MLP neurons of a small language model. Each row is named by its layer, matrix (up: input weights) and neuron, and shows model dimensions 32-287. Each number is 128 + 32 x the weight over its row's rms, rounded and kept within 0 to 255. Numbers have three digits each.
After each neuron's rows, "fires after" lists the tokens most often just before its 100 highest values on Wikipedia text that the model never trained on. A number after a token or word is its count.

L2.up1161:179126128117142134132122122074120194154137128148120146180174181087134108080135149137101128087097143167100162090137143158122122141133091048174136158122147147127070141098119096121170089125154086120081162069100118141135124141152141138124103175137136126075140145169109060135084120127105178129102099095156178165108114140101111153116190095183178115099115100131095094088105136155122127110152189145181133097061083116113140115120117109137101077125116098166120089154177152106070198072115093152106103155109184080104136085136151100103106198132104174086117136116166100171124112198074117119135127064061140178156116114097165128165138097124059160125167182166155071087147095135179090090130122109136156138110170128111151133163145128150130070113149179142126124166165141165146130128149066
fires after: " F" 23, "+" 14, "On" 12, " Apps" 12, "-F" 4

L2.up1663:119135101139127163139128154065071112105124140104121084128157153100097098112082137107170177102142097172142142166087160103093104182109140095096104105142167170113159127179102195121189144143178112159184092151114098167121156101066137079090107081134148176174168112173129196218132196094146148066103149138126147110073118097082095089153130120097123140106145101163167078176122122122103180110113131154175139111130151146100124163144096109103164199149152199072076073165095145150135091130130147138139121128115175127110110135221135135122150144137195159111138137120102127124088207084095151142121150145147138105118142140123131065163106136153123155108104097169158134119106077146138086129096131178118152159095097081189119128127117073161066124093168084097153102126105107126163128106137141
fires after: " Small" 24, " F" 19, "ru" 5, " G" 4

L2.up1060:192151129158177174119117106112091160135140121091156136151142130139118151190111103124140155087138165185183146104174175145159146129143094118153145161104140105134112110138149131227184108131129145133110134149106120089088142175147150144156115167101108135154071175155029061093069111023145073122123138091115172144140121160118097104109192100102162071145099144146111132144108169131158108187162140121152112110156099189105108105125111156110093057123146085176112151106082122114122126176199141130135078048155068094171095156113088155134110091137128117102108152062088105144086148139140124126109119151078102096067121186110130170134190132108133160103164167170093121124158130134151173118151110123118155154122135093165135163114152147108110127116104128076073184084098140082093082121145113
fires after: " " 31, " the" 24, " N" 18, " H" 4

L2.up1163:174157137171122131080083119118110175105123054084085149095133134133225072144104103082144155141040147140131130167127136156087095095089180114188146116130104184130166120133144079154083170114095144127061088095140132047112131124097117140157149113113158083104117193174093184181114125119135133131097132069085138204113143152077185090089169178154178141172169126130119167119106112173172122143162170132141149135108178169124135146141066151090109118112124118144187091088121068091122129168113141150050101090110148112150163145121171064141079140143198098165123110105083166116151134175122073111152143140112154114135138087100173070126121137125126129143182165131118151107097139178097181121156138154150080157115112067127098097086152118156142181152090178124132073123177127145112093128130103
fires after: " V" 13, "K" 11, " G" 9, " Z" 8, "S" 8, "-K" 7

L2.up1338:140153070098088121142155115088165109143095103218074132134156155124126102089108127174101082154132097098092180172179160182086110143079110166155131156055125121077100080138168114094106071156128125117103116130106126140148118136131129150094091113134167120074104123155144102169124114160110145179113143097083161133053093148117126136138141141096131128146127189163087164153129143200123120118091170111143170143183145117067132149078147123143117115081160172143095181132092055191091124140110136128026115159162138150173087100153136128068168205188121116091119153131170138092173161131112111145156126157149117161223164118162161130129061088134098171103111115135132137128153144120124111148090176158118110114144040121178120050095071146165097098180121160121141180088139126125142112149155146
fires after: " F" 35, " Total" 11, "F" 6, " E" 6, " U" 4, " f" 4

L2.up1229:129110209162037158120139123152161134143152179100122115140147139117106179157098112157052109144177070082136123085143180107153138097094155111111157115118069167106108161100130176131131111118145118110115065079140137143112086115137115075168082158124118142130069117181139108112127090048124133099072183164143176176100117181146119163111123118143132133073131204113183097066145144114146113133157117146123121128127148126118104142098117213106167084066128120156134174165135175105062145107116141155166125115120163047184102124096115114130160130149078151142159154154100101168068133128142149087120133132112140142112127176161116178091116124109098145100179148162107154099126124113089133128093108100126121146148094148097172135109089167116107196104178140159112148100078155118116117084139117
fires after: " \"" 18, " (" 12, "==\n" 9, "===\n" 9, " ==\n" 8, " " 7

L2.up514:080144132116117132174118116172155143158139133117149132182096098095109163132108137128088138123064106129112145151173161149128183110110071116131129162128102153130146100115082090139158150056090092114124082101032085140123055125150135138115147202147154090143114129137169083156135128122092136165179138125132135143097120150103130182128047135106188112099176076148164128156122141063137122149146192074171118119071220143113123136126174116086060105177113110104104160151108154101120119167144124160087209143110106044109125107151110118094156124134150181067128120150138133138128131166112164174095152143138153122193183134098053151118121114123090118128160157156162104086159088173161147110135134134145132108131117157109131108148120063160115121089171148139103071111142088242075105107157124
fires after: " R" 27, " S" 11, " H" 9, " N" 5

L2.up860:098149200134076130184168127129118135032154165091122152145079176135143113091069154099194099133111126124170129093145179147090126091101129091128150164140154134088108115140125128146152108122136080132123138128107106128109131172083125073151114174146132106081097148139104157157149149133063155117081080045191087099112185152163130169092106106111114119187101194112148161124113178123094136130113133144161151139114143117103123154141112099144127255158121144145108082063133104133116113121089160173135123114130132105080159138138096112152106122123132145120176134081120100147183191128119078151190118178115126119140129163114131128185118115105122127080117140118172131116094117116147117157137168176040143140190109150146158158066158190132123106139125113141131187126196090127119102114076167
fires after: " S" 21, " R" 11, " St" 6, " E" 6, " Le" 5, " At" 5